MLP neurons of a small language model. Each row is named by its layer, matrix (gate and up: input weights) and neuron, and shows model dimensions 16-143. Each number is 200 + 30 x the weight over its row's rms, rounded and kept within 0 to 999. A neuron's up and down rows have the sign that makes its largest values positive.
After each neuron's rows, "fires on" lists the tokens most often at its 100 highest values on Wikipedia text that the model never trained on. A number after a token or word is its count.

L9.gate168,162,190,179,199,172,212,187,196,188,155,182,237,215,213,236,211,219,185,216,265,109,155,216,181,185,203,222,252,194,187,158,222,222,179,193,198,174,180,245,193,193,199,198,179,191,176,205,213,202,191,194,188,200,247,181,220,187,157,159,154,250,166,187,175,217,212,203,240,179,196,175,212,154,226,131,188,146,241,174,208,167,199,233,265,224,235,190,194,214,217,176,171,211,163,183,156,162,219,221,134,260,230,219,198,176,202,254,218,141,176,176,176,166,222,169,196,246,222,196,190,173,192,187,224,155,184,218,173
L9.up168,238,213,219,230,214,259,141,201,180,225,186,159,263,196,231,185,196,195,186,203,241,144,161,146,227,197,227,250,144,213,173,221,252,210,182,166,150,229,239,187,197,170,220,220,212,231,233,143,235,239,274,263,190,234,191,190,211,182,199,185,223,221,155,232,209,209,194,252,179,202,206,186,212,225,170,191,163,164,243,184,181,167,209,180,191,164,221,192,207,158,246,191,201,194,174,163,200,156,206,234,260,193,210,199,204,195,214,212,211,222,208,198,161,184,229,235,221,160,238,185,185,229,194,171,206,149,193,166
fires on: "un" 22, "en" 13, "ut" 11, "if" 9, "ur" 6, "in" 5

L6.gate168,199,225,209,212,230,216,207,211,165,229,177,226,157,163,222,238,197,230,202,214,184,198,213,170,222,201,201,216,227,193,224,243,224,210,200,231,206,209,163,169,172,211,207,144,211,151,170,202,187,180,228,200,209,208,224,237,180,241,182,251,211,187,168,188,226,179,141,193,158,209,170,161,229,179,194,168,171,191,203,197,265,226,233,195,216,165,212,149,223,215,227,157,197,199,179,154,135,199,146,273,224,193,213,180,234,232,162,157,218,250,211,137,163,204,251,187,246,154,192,224,253,129,166,151,224,177,134,147
L6.up168,197,176,190,246,153,227,228,206,127,208,237,232,224,180,218,257,216,254,201,152,158,165,210,155,182,217,220,198,227,209,181,186,189,194,186,153,161,203,177,211,237,182,229,178,227,185,171,236,164,204,186,171,157,173,167,266,188,170,181,225,210,259,183,170,258,178,192,178,158,182,234,203,207,175,157,235,188,175,154,164,163,147,223,236,209,181,161,181,205,222,187,175,196,209,135,222,168,181,211,224,272,202,160,179,218,221,196,192,221,220,234,218,189,166,197,210,220,209,206,224,231,174,295,141,156,196,256,180
fires on: " al" 25, "l" 23, "t" 9, "C" 8, "z" 8

L7.gate10,196,199,162,177,218,173,240,197,172,199,170,188,167,189,164,162,251,189,191,191,169,195,203,218,151,231,217,276,194,187,168,174,229,146,215,212,233,165,255,204,157,208,166,233,193,268,151,272,271,165,241,204,208,186,222,187,191,172,238,177,211,219,220,152,176,217,197,180,205,138,196,213,167,209,194,187,243,201,188,232,181,205,190,196,235,253,273,217,220,177,186,214,127,266,198,242,180,222,205,206,189,187,248,227,165,219,190,254,190,196,233,142,174,160,228,180,183,217,166,140,218,204,201,166,150,191,203,208
L7.up10,219,173,160,215,197,194,194,175,197,224,189,156,191,219,198,195,307,220,179,188,212,197,232,273,153,187,132,210,163,179,193,179,206,189,167,183,197,244,225,152,175,217,162,205,209,195,146,230,175,170,216,215,203,176,201,166,193,190,201,199,186,204,214,168,150,237,152,236,196,209,170,135,179,202,179,193,231,200,179,214,237,255,286,217,206,169,212,226,182,166,197,149,198,293,195,148,162,239,217,163,159,253,174,182,223,217,190,201,202,172,229,192,181,176,208,212,184,216,164,212,185,166,201,198,148,211,188,161
fires on: " g" 97

L8.gate166,255,188,205,154,266,149,258,195,190,152,191,168,179,208,182,158,185,209,227,197,191,198,181,244,226,226,214,183,170,193,174,175,158,211,169,209,214,197,230,262,263,240,213,191,186,160,223,228,201,254,261,191,226,241,211,220,253,163,187,175,186,273,249,248,161,187,214,226,181,198,189,220,234,195,160,235,192,207,180,208,199,199,171,180,192,203,205,146,133,191,175,216,208,197,189,188,185,226,200,225,174,217,208,192,237,192,249,264,219,216,256,161,166,185,200,152,191,175,230,209,201,247,142,208,154,198,238,215
L8.up166,258,218,186,176,208,168,168,166,207,165,150,182,210,150,177,188,224,151,213,211,185,183,195,144,216,219,219,213,205,208,169,161,191,199,195,214,155,197,176,207,203,203,198,102,125,161,228,222,189,140,156,230,151,240,169,216,193,191,153,193,204,198,192,214,146,207,235,195,233,133,221,212,212,202,209,200,169,283,155,194,199,195,194,148,167,197,197,158,196,220,175,182,204,180,225,214,210,179,156,141,180,192,197,185,187,197,240,182,203,143,226,181,217,215,216,195,203,175,204,191,171,265,134,203,220,192,222,243
fires on: " e" 41, "ar" 13, "e" 9, " is" 7, "ol" 6, "ike" 5

L8.gate69,218,209,186,156,206,193,177,214,100,186,154,197,208,183,178,195,223,189,190,281,160,215,218,138,184,229,183,193,203,206,227,216,181,214,196,203,103,164,208,222,193,151,209,255,195,206,203,236,246,205,217,136,177,153,185,197,221,176,251,199,206,216,228,178,233,193,173,191,185,233,175,211,159,203,188,147,179,206,220,226,166,233,216,206,182,205,152,183,211,228,232,236,237,136,175,171,188,235,201,180,199,237,243,251,186,242,133,223,170,202,186,227,216,231,210,186,176,249,177,184,214,226,209,227,249,172,204,175
L8.up69,181,179,203,223,198,186,217,208,195,153,158,191,222,174,267,231,168,203,206,234,178,204,176,190,244,185,174,227,209,226,181,249,174,185,238,203,223,230,171,232,205,193,233,194,221,175,184,181,210,215,200,150,150,195,245,201,147,177,197,190,243,221,178,156,209,231,241,232,168,271,149,172,183,212,225,216,185,187,244,235,191,192,205,163,194,207,217,147,213,218,221,173,171,179,179,273,234,229,206,166,173,178,189,200,186,215,232,159,284,204,214,208,202,181,172,159,154,186,187,171,239,224,191,167,226,192,178,183
fires on: "l" 51, "d" 7, "n" 6, "ep" 6

L9.gate27,232,151,190,184,169,192,212,207,185,190,204,168,208,168,172,254,206,219,177,165,152,118,234,252,163,164,162,248,146,211,180,212,210,180,195,214,179,188,224,172,159,239,239,234,209,249,195,146,181,164,205,185,154,170,256,171,190,230,139,178,245,221,230,201,212,219,199,215,176,192,144,208,189,172,193,171,254,197,160,206,177,200,207,186,240,139,216,183,235,124,210,159,213,226,213,165,200,230,224,165,254,182,160,210,213,195,220,247,224,199,191,168,201,179,199,153,234,162,164,192,174,215,162,196,163,218,248,203
L9.up27,170,174,167,167,230,203,257,150,198,209,188,155,178,150,169,188,194,187,224,236,160,181,137,208,185,215,203,186,188,197,226,180,201,170,190,208,214,174,274,196,262,216,167,165,231,230,212,218,258,145,217,173,139,186,206,211,143,182,253,168,171,170,233,211,184,224,149,241,186,189,146,209,173,228,188,189,232,184,216,213,222,178,265,186,190,189,220,284,199,220,212,207,163,216,189,171,175,191,203,198,201,257,171,185,220,238,200,157,221,172,207,208,268,208,214,179,240,163,170,124,214,175,233,192,171,225,216,154
fires on: " g" 79, " G" 18

L8.gate231,234,194,129,212,240,171,160,199,170,173,211,248,214,185,163,173,170,241,215,209,193,202,218,238,249,184,171,218,251,154,245,191,196,240,209,178,233,244,171,238,180,197,231,205,148,212,245,243,178,233,206,193,248,221,147,136,247,167,207,211,202,208,185,244,137,193,234,184,264,216,221,199,188,198,189,239,150,248,229,178,196,191,186,158,179,243,206,200,212,223,161,221,189,201,192,173,230,179,230,192,185,175,161,185,228,148,187,206,211,224,262,181,215,148,214,159,232,168,193,132,180,214,198,209,207,182,196,200
L8.up231,226,224,192,196,203,218,180,213,239,210,202,231,230,224,191,208,208,259,197,227,266,116,161,253,196,164,193,204,216,151,234,220,223,268,149,183,228,203,183,171,193,193,212,222,218,212,162,200,156,226,215,230,213,202,230,137,226,150,164,139,230,206,195,204,233,249,242,216,210,238,118,215,137,250,203,209,165,243,189,226,194,218,154,198,184,209,246,198,220,211,170,221,204,269,240,179,215,190,240,218,201,177,202,223,234,224,177,200,236,213,187,195,159,200,206,172,262,195,237,193,220,198,293,173,196,197,230,200
fires on: "r" 28, "er" 15, "s" 9, "av" 7, "h" 6, "ed" 6

L9.gate182,198,200,203,227,207,257,197,159,216,155,163,207,174,218,174,199,218,201,223,166,235,215,195,229,183,178,213,204,244,218,185,239,201,194,187,190,167,172,179,229,166,281,164,217,194,193,192,223,237,290,247,203,239,153,220,162,181,141,178,169,207,218,182,155,233,165,214,210,178,168,224,117,195,205,156,200,205,186,236,208,188,219,207,218,163,176,239,170,162,179,207,147,191,201,215,155,188,198,236,181,237,209,180,191,198,173,220,191,218,239,223,179,196,249,165,182,253,225,144,142,198,198,159,196,242,218,205,140
L9.up182,231,163,192,250,196,196,208,204,240,229,192,215,190,204,188,248,249,231,240,157,205,237,192,196,173,135,230,199,230,183,251,208,179,176,184,199,193,171,197,219,159,216,223,200,203,150,200,175,148,202,244,220,261,190,222,115,219,196,162,174,165,266,202,170,199,220,248,176,158,166,249,185,177,256,169,170,192,247,224,209,163,156,195,186,179,176,235,226,207,204,236,180,234,218,188,193,161,210,271,202,191,168,212,142,184,126,258,173,221,222,232,196,203,214,144,147,219,222,171,172,215,183,217,180,196,218,194,212
fires on: "ri" 17, "anc" 11, "rib" 10, " pop" 7, "ac" 6, " spec" 6

L9.gate78,169,186,176,201,236,227,217,166,293,186,178,205,204,218,226,186,236,183,223,177,183,169,227,246,254,146,249,252,234,169,217,220,243,186,159,205,215,197,199,206,216,182,174,207,230,186,214,252,231,267,218,237,192,187,195,247,184,217,200,146,200,196,171,235,222,217,230,217,146,170,209,147,206,211,172,161,145,235,234,158,206,175,146,190,137,187,226,198,209,181,209,234,194,181,198,190,131,238,205,170,239,162,201,175,204,169,207,201,188,224,215,239,234,218,174,206,220,218,168,187,211,171,183,238,174,189,207,225
L9.up78,206,192,217,193,216,220,193,190,238,201,240,190,182,235,206,190,211,200,232,192,217,214,211,137,204,191,187,184,185,206,216,241,227,216,189,180,222,165,234,252,231,193,184,164,240,262,231,245,162,250,218,174,171,230,180,184,163,234,217,185,171,174,142,181,222,215,157,209,164,225,230,161,227,218,204,205,187,241,254,178,240,149,193,228,167,189,118,194,177,223,215,208,256,174,171,191,223,169,194,165,203,178,178,203,213,207,192,203,178,203,198,220,209,265,181,228,213,163,156,216,198,222,235,224,200,182,185,252
fires on: " offic" 26, "ac" 19, "anc" 19, "ur" 13, "ic" 7

L2.gate4,218,200,134,198,223,156,210,233,230,196,200,191,177,147,209,168,175,206,235,166,199,242,208,237,205,169,255,192,153,202,172,150,219,230,192,215,194,210,203,181,208,223,207,172,158,228,136,241,149,180,231,206,190,216,228,254,232,201,164,237,209,211,140,212,194,226,205,167,198,197,205,156,217,185,188,176,142,242,191,164,149,196,200,173,216,197,259,244,225,199,210,209,209,162,196,204,268,202,182,182,187,225,173,215,225,200,207,263,212,171,252,147,176,174,184,197,245,197,145,215,155,220,178,185,180,228,234,203
L2.up4,196,211,219,192,115,182,205,180,243,190,178,185,252,202,245,195,258,202,202,203,256,243,219,204,258,250,192,166,229,181,208,223,224,270,170,239,175,169,177,194,169,233,207,161,209,215,166,238,241,212,199,194,190,223,206,198,234,193,130,204,166,226,216,245,127,176,247,230,213,238,227,216,229,158,214,231,189,228,188,199,223,212,181,181,228,199,162,177,186,220,166,177,199,181,192,181,173,181,230,224,155,200,203,206,210,204,197,155,188,197,146,210,179,188,152,220,202,259,217,202,216,185,186,216,240,193,211,232
fires on: " e" 68, " n" 21, " loc" 7

L8.gate87,190,186,196,170,183,129,196,240,184,128,181,189,183,185,200,148,225,222,255,194,145,203,148,222,227,175,220,249,204,213,172,229,178,237,171,224,205,213,135,227,243,229,226,150,203,163,164,223,199,206,193,213,191,236,186,249,237,225,208,238,214,195,183,243,220,220,261,204,223,208,172,158,197,194,196,184,160,200,137,184,211,223,178,186,162,181,192,181,167,212,172,193,182,211,188,203,257,204,180,158,175,184,149,199,193,203,187,202,231,154,267,198,231,217,224,196,167,167,230,221,200,242,240,197,199,184,222,140
L8.up87,237,221,207,128,212,171,236,202,157,230,256,182,141,259,240,185,214,182,142,199,196,218,201,240,195,215,191,217,211,182,222,182,249,209,136,236,159,267,240,224,219,219,232,173,215,197,208,182,182,179,196,195,185,206,279,197,195,246,128,186,178,205,141,204,157,212,203,186,190,221,142,203,221,213,223,210,156,180,218,188,228,185,253,217,197,233,179,126,161,227,198,176,146,199,165,224,206,189,199,198,208,153,214,267,225,189,152,257,226,208,204,219,209,215,183,204,243,236,189,230,209,212,199,241,214,199,199,261
fires on: "l" 16, " n" 15, "n" 13, " e" 9, "0" 6, "v" 5

L6.gate89,207,126,125,193,162,229,206,246,202,201,192,167,222,186,177,227,223,227,178,209,200,222,208,227,163,210,198,118,219,236,186,182,191,220,205,239,248,266,238,243,215,262,212,200,207,229,207,229,135,207,205,207,146,230,209,195,190,167,174,197,148,235,209,192,207,252,135,212,182,249,227,242,230,219,169,249,197,199,206,186,228,180,221,186,192,178,154,190,225,235,222,196,232,185,207,213,188,200,146,217,163,178,243,177,186,234,210,216,190,207,228,202,185,219,179,232,184,181,116,212,205,217,230,202,200,217,235,215
L6.up89,197,196,214,186,153,198,188,213,197,228,229,198,229,158,177,242,202,247,220,192,183,168,252,176,200,230,195,195,161,240,167,189,215,167,213,195,259,198,255,178,188,184,197,201,174,189,197,119,191,252,191,172,213,166,135,232,153,231,215,249,227,201,183,158,201,185,189,175,195,167,191,211,189,166,253,203,195,191,218,127,187,216,172,184,217,141,195,153,165,196,162,200,143,185,228,205,155,223,215,207,176,157,197,217,180,226,220,177,233,177,174,202,262,188,187,214,194,208,206,168,183,209,241,222,222,230,230,201
fires on: " c" 64, "en" 17

L9.gate98,221,218,127,196,243,167,205,233,255,200,173,221,212,190,218,191,171,197,245,205,180,214,248,224,247,145,179,222,191,209,185,205,232,225,206,187,223,194,184,219,197,192,196,216,183,168,200,210,167,225,190,236,173,260,172,187,189,206,195,145,180,238,175,224,235,163,191,219,175,161,226,207,232,234,193,238,203,175,165,183,164,158,251,244,178,194,177,234,208,227,180,265,207,178,207,258,172,194,219,183,226,189,212,235,318,163,217,204,181,228,213,226,235,191,185,236,235,273,171,227,256,164,164,195,169,176,182,225
L9.up98,199,227,220,164,194,217,211,213,262,215,175,173,194,220,200,218,172,281,212,222,182,213,255,192,212,172,200,214,198,162,127,208,153,185,191,203,191,225,160,208,176,266,213,177,215,202,255,157,167,222,181,208,223,228,226,153,240,185,172,178,251,182,147,172,162,159,197,267,131,223,212,212,246,189,182,214,170,253,170,185,164,169,160,217,203,144,193,171,213,170,166,226,218,236,222,205,217,233,151,165,196,172,163,229,205,220,159,216,218,215,176,255,199,173,186,213,201,195,279,194,233,192,234,149,190,221,193,166
fires on: "h" 16, "est" 16, "ant" 8, "er" 7, "ne" 5, "he" 5

L9.gate81,191,153,208,194,176,221,237,189,148,199,140,187,202,210,255,179,215,168,213,213,228,168,216,190,183,205,221,195,204,183,196,142,178,184,252,241,194,236,170,189,167,264,195,214,123,148,193,216,214,179,203,181,191,209,189,219,249,178,162,219,186,197,118,209,242,229,178,233,222,194,256,179,230,213,217,251,177,201,200,196,196,220,267,234,239,261,207,261,211,230,215,235,196,202,193,144,171,196,200,187,173,205,147,261,213,235,219,238,247,194,238,183,169,228,198,205,155,202,181,207,231,161,168,250,143,159,198,195
L9.up81,181,191,191,210,164,173,210,245,167,181,188,216,188,182,176,203,211,249,192,147,230,230,169,211,160,163,187,193,201,149,196,211,213,305,203,210,206,209,189,206,171,262,181,240,188,111,190,161,214,186,193,221,171,235,182,195,198,187,175,251,185,215,194,161,195,270,224,216,178,208,243,274,233,149,266,190,181,224,242,147,201,160,188,173,183,189,209,176,143,213,159,174,189,182,238,160,168,169,183,207,214,236,200,228,184,197,240,190,202,208,186,153,190,216,225,170,150,211,198,237,231,196,209,218,177,197,151,225
fires on: " e" 94, " pro" 5

L2.gate156,228,211,222,190,176,240,164,207,198,241,150,174,183,211,158,164,206,175,188,159,179,261,234,164,168,114,210,175,207,193,229,155,211,226,214,212,185,185,197,168,240,207,253,197,189,183,207,178,203,226,155,239,204,212,173,189,167,178,142,206,212,193,152,194,265,197,182,173,177,245,230,236,202,187,200,253,242,142,236,202,217,202,159,208,256,178,192,207,207,225,246,161,229,227,204,183,202,224,144,203,241,198,239,194,195,195,154,198,220,270,150,189,196,153,206,236,170,185,222,198,150,216,221,159,211,222,214,148
L2.up156,228,194,214,208,234,213,183,200,211,190,164,242,119,200,199,216,205,158,162,172,201,275,220,204,131,159,225,201,233,197,197,196,205,233,213,226,202,167,206,160,250,209,208,210,242,190,199,146,172,198,180,207,199,208,182,154,178,166,185,203,252,173,164,248,229,192,256,198,218,227,178,180,220,162,198,261,238,144,255,178,160,206,159,200,224,218,237,188,230,252,178,177,210,214,194,225,205,251,174,214,257,196,213,223,186,192,167,162,242,256,185,146,217,186,191,267,187,232,254,212,166,208,184,188,235,199,209,155
fires on: ")" 66, " to" 11, "′" 11, "°" 7

L6.gate175,112,193,161,205,182,197,217,241,227,224,224,227,164,175,190,264,218,165,235,192,167,182,163,257,209,238,162,151,182,252,207,167,214,209,261,225,182,195,219,151,226,210,191,227,201,222,217,233,214,141,241,196,207,198,163,191,184,201,206,197,117,207,156,186,172,271,187,214,242,173,164,242,191,214,152,209,205,184,245,190,156,184,191,236,225,204,223,168,224,200,167,218,212,190,144,205,221,193,185,241,208,200,203,176,211,210,278,194,232,213,231,170,244,227,159,240,189,226,178,193,193,169,171,165,181,214,218,169
L6.up175,176,190,153,230,209,213,181,182,222,246,242,218,204,219,177,201,229,206,196,199,224,139,216,229,207,174,175,190,179,248,180,149,217,173,175,188,251,232,209,188,244,198,210,222,195,201,245,213,215,187,245,172,220,215,184,197,235,248,218,173,197,237,161,143,182,135,234,246,219,211,160,235,193,206,160,232,229,210,176,197,207,199,260,303,241,153,211,190,166,193,161,115,223,197,191,224,186,205,189,254,254,185,226,177,193,186,229,269,219,187,214,234,227,206,224,213,229,204,160,195,190,213,189,171,191,231,224,166
fires on: "ound" 23, " high" 11, "old" 9, "un" 9, "en" 6

L8.gate146,210,220,218,201,211,209,157,187,166,204,181,168,219,172,186,238,184,236,223,251,193,191,210,210,202,145,228,261,267,267,202,194,201,258,198,193,205,150,108,205,174,153,205,158,159,172,182,176,210,182,230,177,226,177,244,200,190,159,173,190,213,223,188,152,167,219,262,164,246,172,222,195,179,162,193,194,177,200,182,164,193,176,171,199,172,218,171,190,199,220,183,189,196,173,255,163,226,236,174,205,197,235,245,188,193,178,213,220,211,217,215,248,143,144,238,165,185,206,200,162,216,208,228,220,242,168,144,172
L8.up146,226,219,194,198,153,182,228,171,204,227,174,209,189,217,242,144,163,230,205,162,167,151,204,166,225,185,233,231,208,137,164,174,193,238,244,178,161,197,238,240,194,175,265,206,163,219,180,240,190,179,234,239,202,229,213,238,157,236,149,202,221,214,231,204,188,200,154,219,221,245,220,146,173,186,241,126,193,236,164,194,188,201,215,210,197,210,228,205,202,234,248,214,231,198,245,197,261,208,237,181,190,204,195,204,222,236,224,206,240,219,157,214,200,205,222,211,204,199,191,176,256,178,202,242,163,157,273,248
fires on: "A" 36, "H" 23, " h" 21, " H" 17

L6.gate302,213,179,228,218,198,202,217,197,204,227,191,165,206,208,196,212,150,201,162,212,166,189,244,241,209,221,219,206,221,213,180,263,204,253,176,180,201,244,215,237,203,223,181,180,176,186,184,243,225,209,243,223,175,207,211,206,171,218,203,216,204,208,236,228,249,253,201,235,212,227,238,228,201,286,208,245,146,199,212,227,213,203,193,161,171,147,168,190,188,185,157,154,185,196,237,232,213,243,200,228,144,179,230,269,195,190,217,171,231,190,242,185,174,203,183,242,156,247,152,215,239,237,199,237,189,179,139,248
L6.up302,183,235,186,202,210,209,244,203,192,192,250,186,229,142,184,228,191,214,147,253,193,152,210,185,226,164,192,222,184,250,190,201,224,181,198,217,232,184,262,196,193,253,205,232,175,223,254,193,169,213,222,243,192,159,155,210,211,180,200,246,171,153,214,220,175,208,205,189,178,230,223,229,195,196,246,234,198,264,222,208,206,242,168,195,161,179,164,207,156,167,135,172,197,203,212,219,186,215,166,187,183,167,155,219,211,257,223,192,163,168,220,152,155,200,225,186,190,220,135,202,173,131,194,212,185,243,175,200
fires on: " c" 100

L8.gate89,205,214,235,174,262,164,177,201,202,216,176,171,134,222,208,225,197,208,174,223,226,200,142,247,235,202,200,237,159,176,183,173,242,194,204,190,202,212,195,208,202,144,215,188,193,185,266,157,232,196,213,207,142,192,244,161,197,184,199,220,245,174,206,220,181,301,201,129,191,189,207,223,175,206,224,210,185,196,149,206,203,202,187,158,190,229,233,171,157,179,267,239,184,222,235,172,209,222,182,152,172,190,238,259,212,176,272,216,190,147,203,218,176,235,262,192,195,213,209,231,196,187,195,173,260,152,177,231
L8.up89,187,221,189,216,222,178,172,190,195,213,192,188,223,228,195,205,180,186,191,249,198,214,211,198,257,159,202,204,151,173,163,187,220,207,197,176,182,188,205,271,223,194,196,170,166,287,196,178,208,235,193,188,208,216,239,252,212,203,245,197,249,203,185,223,231,201,177,229,189,230,177,133,190,172,227,213,179,216,218,187,206,208,196,206,184,190,210,170,173,140,210,222,254,191,219,168,150,163,161,180,165,180,202,217,169,268,165,202,244,178,218,220,187,211,266,198,217,219,108,167,194,183,193,192,174,191,209,264
fires on: " h" 64, " H" 16, " w" 8, " m" 5

L9.gate300,221,241,219,153,196,201,106,178,192,232,182,214,223,164,237,235,226,195,195,213,197,191,105,188,190,184,188,216,186,217,135,161,144,181,173,199,145,205,178,196,210,181,210,208,112,161,260,177,200,217,223,156,247,191,201,207,229,174,203,228,201,201,230,177,254,164,211,243,188,250,133,231,190,213,194,206,211,179,195,166,202,193,194,217,147,208,149,181,159,180,133,207,150,246,168,193,218,221,235,196,198,181,231,204,208,235,167,202,230,205,233,235,268,231,190,233,161,222,181,195,225,234,203,207,166,208,205,179
L9.up300,250,178,231,221,214,205,200,217,150,165,210,226,203,208,224,227,230,179,244,221,197,212,212,216,208,167,203,203,202,193,154,219,138,215,203,173,195,242,140,179,163,182,242,229,165,237,158,240,149,194,190,258,252,220,201,191,202,196,240,237,202,188,125,225,216,237,239,220,189,218,198,199,184,196,196,209,219,219,182,209,246,194,207,224,233,243,248,186,193,198,160,201,178,129,260,162,194,193,219,189,218,200,225,163,222,186,162,163,248,224,227,169,196,225,182,257,141,168,207,147,204,228,213,166,213,188,185,172
fires on: "fl" 12, "rit" 12, "qu" 11, "e" 9, " polit" 6, "ult" 5

L8.gate258,164,206,164,122,210,155,244,229,213,212,172,227,248,200,220,178,272,181,187,193,179,140,192,237,175,153,186,207,200,243,205,140,242,203,188,190,203,181,196,204,206,214,186,216,198,212,153,181,219,163,167,221,181,209,185,254,181,152,163,182,214,232,193,166,165,206,159,215,170,175,161,149,229,196,206,215,210,205,213,196,278,202,244,204,209,181,213,208,207,182,235,226,194,174,202,238,177,212,217,172,235,175,194,233,212,178,132,175,229,190,213,198,176,210,191,208,264,228,141,131,243,224,212,151,236,209,186,218
L8.up258,163,132,280,154,231,241,190,193,180,208,213,163,255,176,226,181,209,186,221,214,238,169,188,255,160,210,231,240,218,228,176,195,244,137,222,192,246,195,242,227,159,201,225,199,171,263,264,216,231,176,186,208,182,187,155,150,211,211,195,206,178,160,217,174,172,187,196,198,167,224,169,238,237,254,221,170,207,238,185,232,176,213,211,242,173,193,221,196,182,150,224,209,166,214,221,186,192,179,191,191,172,229,226,254,186,189,125,197,190,137,218,232,192,180,222,188,205,139,197,164,218,228,220,221,240,232,152,221
fires on: " s" 56, " g" 16, " G" 15, "," 10

L9.gate210,203,213,189,173,206,203,202,177,142,165,177,160,210,202,198,212,152,270,209,158,225,140,154,202,213,198,244,245,208,200,151,177,184,202,229,172,166,237,224,154,268,244,159,178,214,258,167,201,197,182,218,193,210,191,207,265,185,205,206,171,175,198,179,163,250,266,143,255,184,180,211,187,202,190,198,181,218,218,205,188,185,209,177,227,249,227,156,178,208,255,225,238,215,179,220,189,158,163,249,234,189,191,202,198,197,232,225,202,154,235,202,188,168,256,205,222,154,187,172,232,223,196,202,181,248,159,180,167
L9.up210,239,204,203,162,208,188,231,207,151,163,206,189,193,195,158,201,180,225,186,187,164,180,177,255,161,203,182,189,239,211,182,200,123,183,241,210,217,177,217,203,209,219,227,202,190,150,176,168,184,184,241,117,247,184,213,227,203,224,151,163,203,143,194,196,254,154,203,201,190,200,183,186,200,217,198,268,169,163,182,228,180,175,171,180,236,206,175,158,240,227,206,146,197,145,150,248,199,219,182,227,238,201,170,219,236,230,200,143,248,237,225,194,203,200,170,225,163,247,225,199,206,179,177,215,172,187,174,195
fires on: "d" 25, " al" 23, "es" 11, "el" 11, "l" 7

L7.gate273,224,153,280,187,168,223,176,198,204,241,190,196,224,238,240,203,233,239,129,201,210,223,226,196,216,221,202,220,184,236,226,185,207,195,203,132,217,163,241,171,237,266,219,217,202,176,210,146,211,231,193,207,168,254,162,221,206,203,139,193,242,206,167,199,240,276,169,181,185,189,191,121,167,192,235,157,147,235,178,212,182,187,199,233,239,183,198,204,218,172,249,170,202,222,230,169,215,220,205,195,221,191,186,204,197,204,231,220,191,190,221,184,168,145,237,204,163,250,200,183,150,173,193,207,246,184,211,224
L7.up273,203,201,205,209,243,152,188,182,180,104,160,191,178,213,157,187,193,163,190,219,267,146,222,176,187,220,223,245,168,150,166,179,241,198,169,174,184,233,191,179,204,214,239,222,248,242,159,203,181,166,159,224,187,231,182,163,184,112,182,209,199,211,179,231,227,198,198,200,207,248,207,233,177,224,192,263,203,202,236,232,203,198,185,200,234,232,223,173,196,170,252,192,213,174,186,238,194,167,170,201,179,177,208,194,280,169,192,180,203,208,195,157,207,223,220,182,235,204,234,197,181,207,231,198,225,225,193,179
fires on: "ver" 20, "ur" 13, "ut" 10, "um" 7, "rib" 6, "cc" 6

L2.gate70,182,212,183,171,198,195,240,185,214,227,243,203,240,189,189,233,186,214,168,185,181,211,209,186,266,167,200,169,213,258,264,267,205,194,222,166,206,206,231,262,236,211,154,182,228,192,211,211,133,170,194,198,209,177,185,228,139,161,190,261,223,171,177,234,187,184,186,175,247,223,168,134,163,232,194,227,165,177,165,186,246,210,226,161,226,193,177,197,201,204,178,199,160,159,236,188,166,187,241,206,226,223,199,209,215,211,217,228,234,155,212,264,160,206,135,210,213,173,174,181,186,164,181,134,136,264,188,194
L2.up70,225,213,185,206,229,197,243,197,227,180,214,162,216,248,139,222,187,229,216,157,227,182,169,226,206,141,195,215,195,201,229,198,188,165,176,145,141,286,267,171,180,198,201,230,260,212,168,238,261,179,227,164,230,171,194,220,190,196,168,178,193,174,192,220,222,165,198,159,196,201,197,241,179,230,210,235,197,160,152,206,159,182,214,169,259,196,211,214,198,196,151,213,156,192,213,227,170,188,221,143,189,219,246,244,191,206,197,241,261,183,215,262,204,185,179,217,190,164,184,165,157,198,206,175,160,163,195,229
fires on: " /" 35, " back" 33, " bl" 17, " kn" 14

L6.gate129,153,224,189,237,231,199,197,207,188,190,227,203,231,235,141,222,166,143,239,217,197,239,147,222,210,189,183,205,170,228,195,220,221,144,212,210,170,203,228,203,226,207,219,208,179,233,162,223,211,199,179,121,178,270,244,183,196,199,229,200,204,165,168,230,217,186,206,187,248,215,163,123,196,190,167,217,140,162,168,230,219,269,192,161,209,191,179,182,212,205,202,178,203,206,270,212,193,216,252,214,187,159,225,211,204,191,161,191,214,185,173,270,223,226,188,206,227,196,161,172,247,262,175,222,195,185,235,215
L6.up129,185,183,195,192,220,200,247,220,206,147,238,205,206,160,193,210,219,186,213,221,180,164,170,224,268,218,147,207,208,200,205,138,202,162,208,206,176,198,227,207,251,162,221,217,259,236,190,171,232,199,171,154,229,219,243,225,173,180,204,145,185,178,221,169,201,152,183,220,177,241,225,168,208,168,185,198,162,235,212,194,158,197,205,198,199,136,136,195,225,154,199,198,172,201,168,186,201,197,220,206,158,195,193,229,264,215,148,224,237,245,217,212,208,218,235,193,175,125,190,221,166,205,196,229,246,170,223,203
fires on: " fl" 31, " Fl" 23, " kn" 14, "l" 10, " bl" 9, " Bl" 6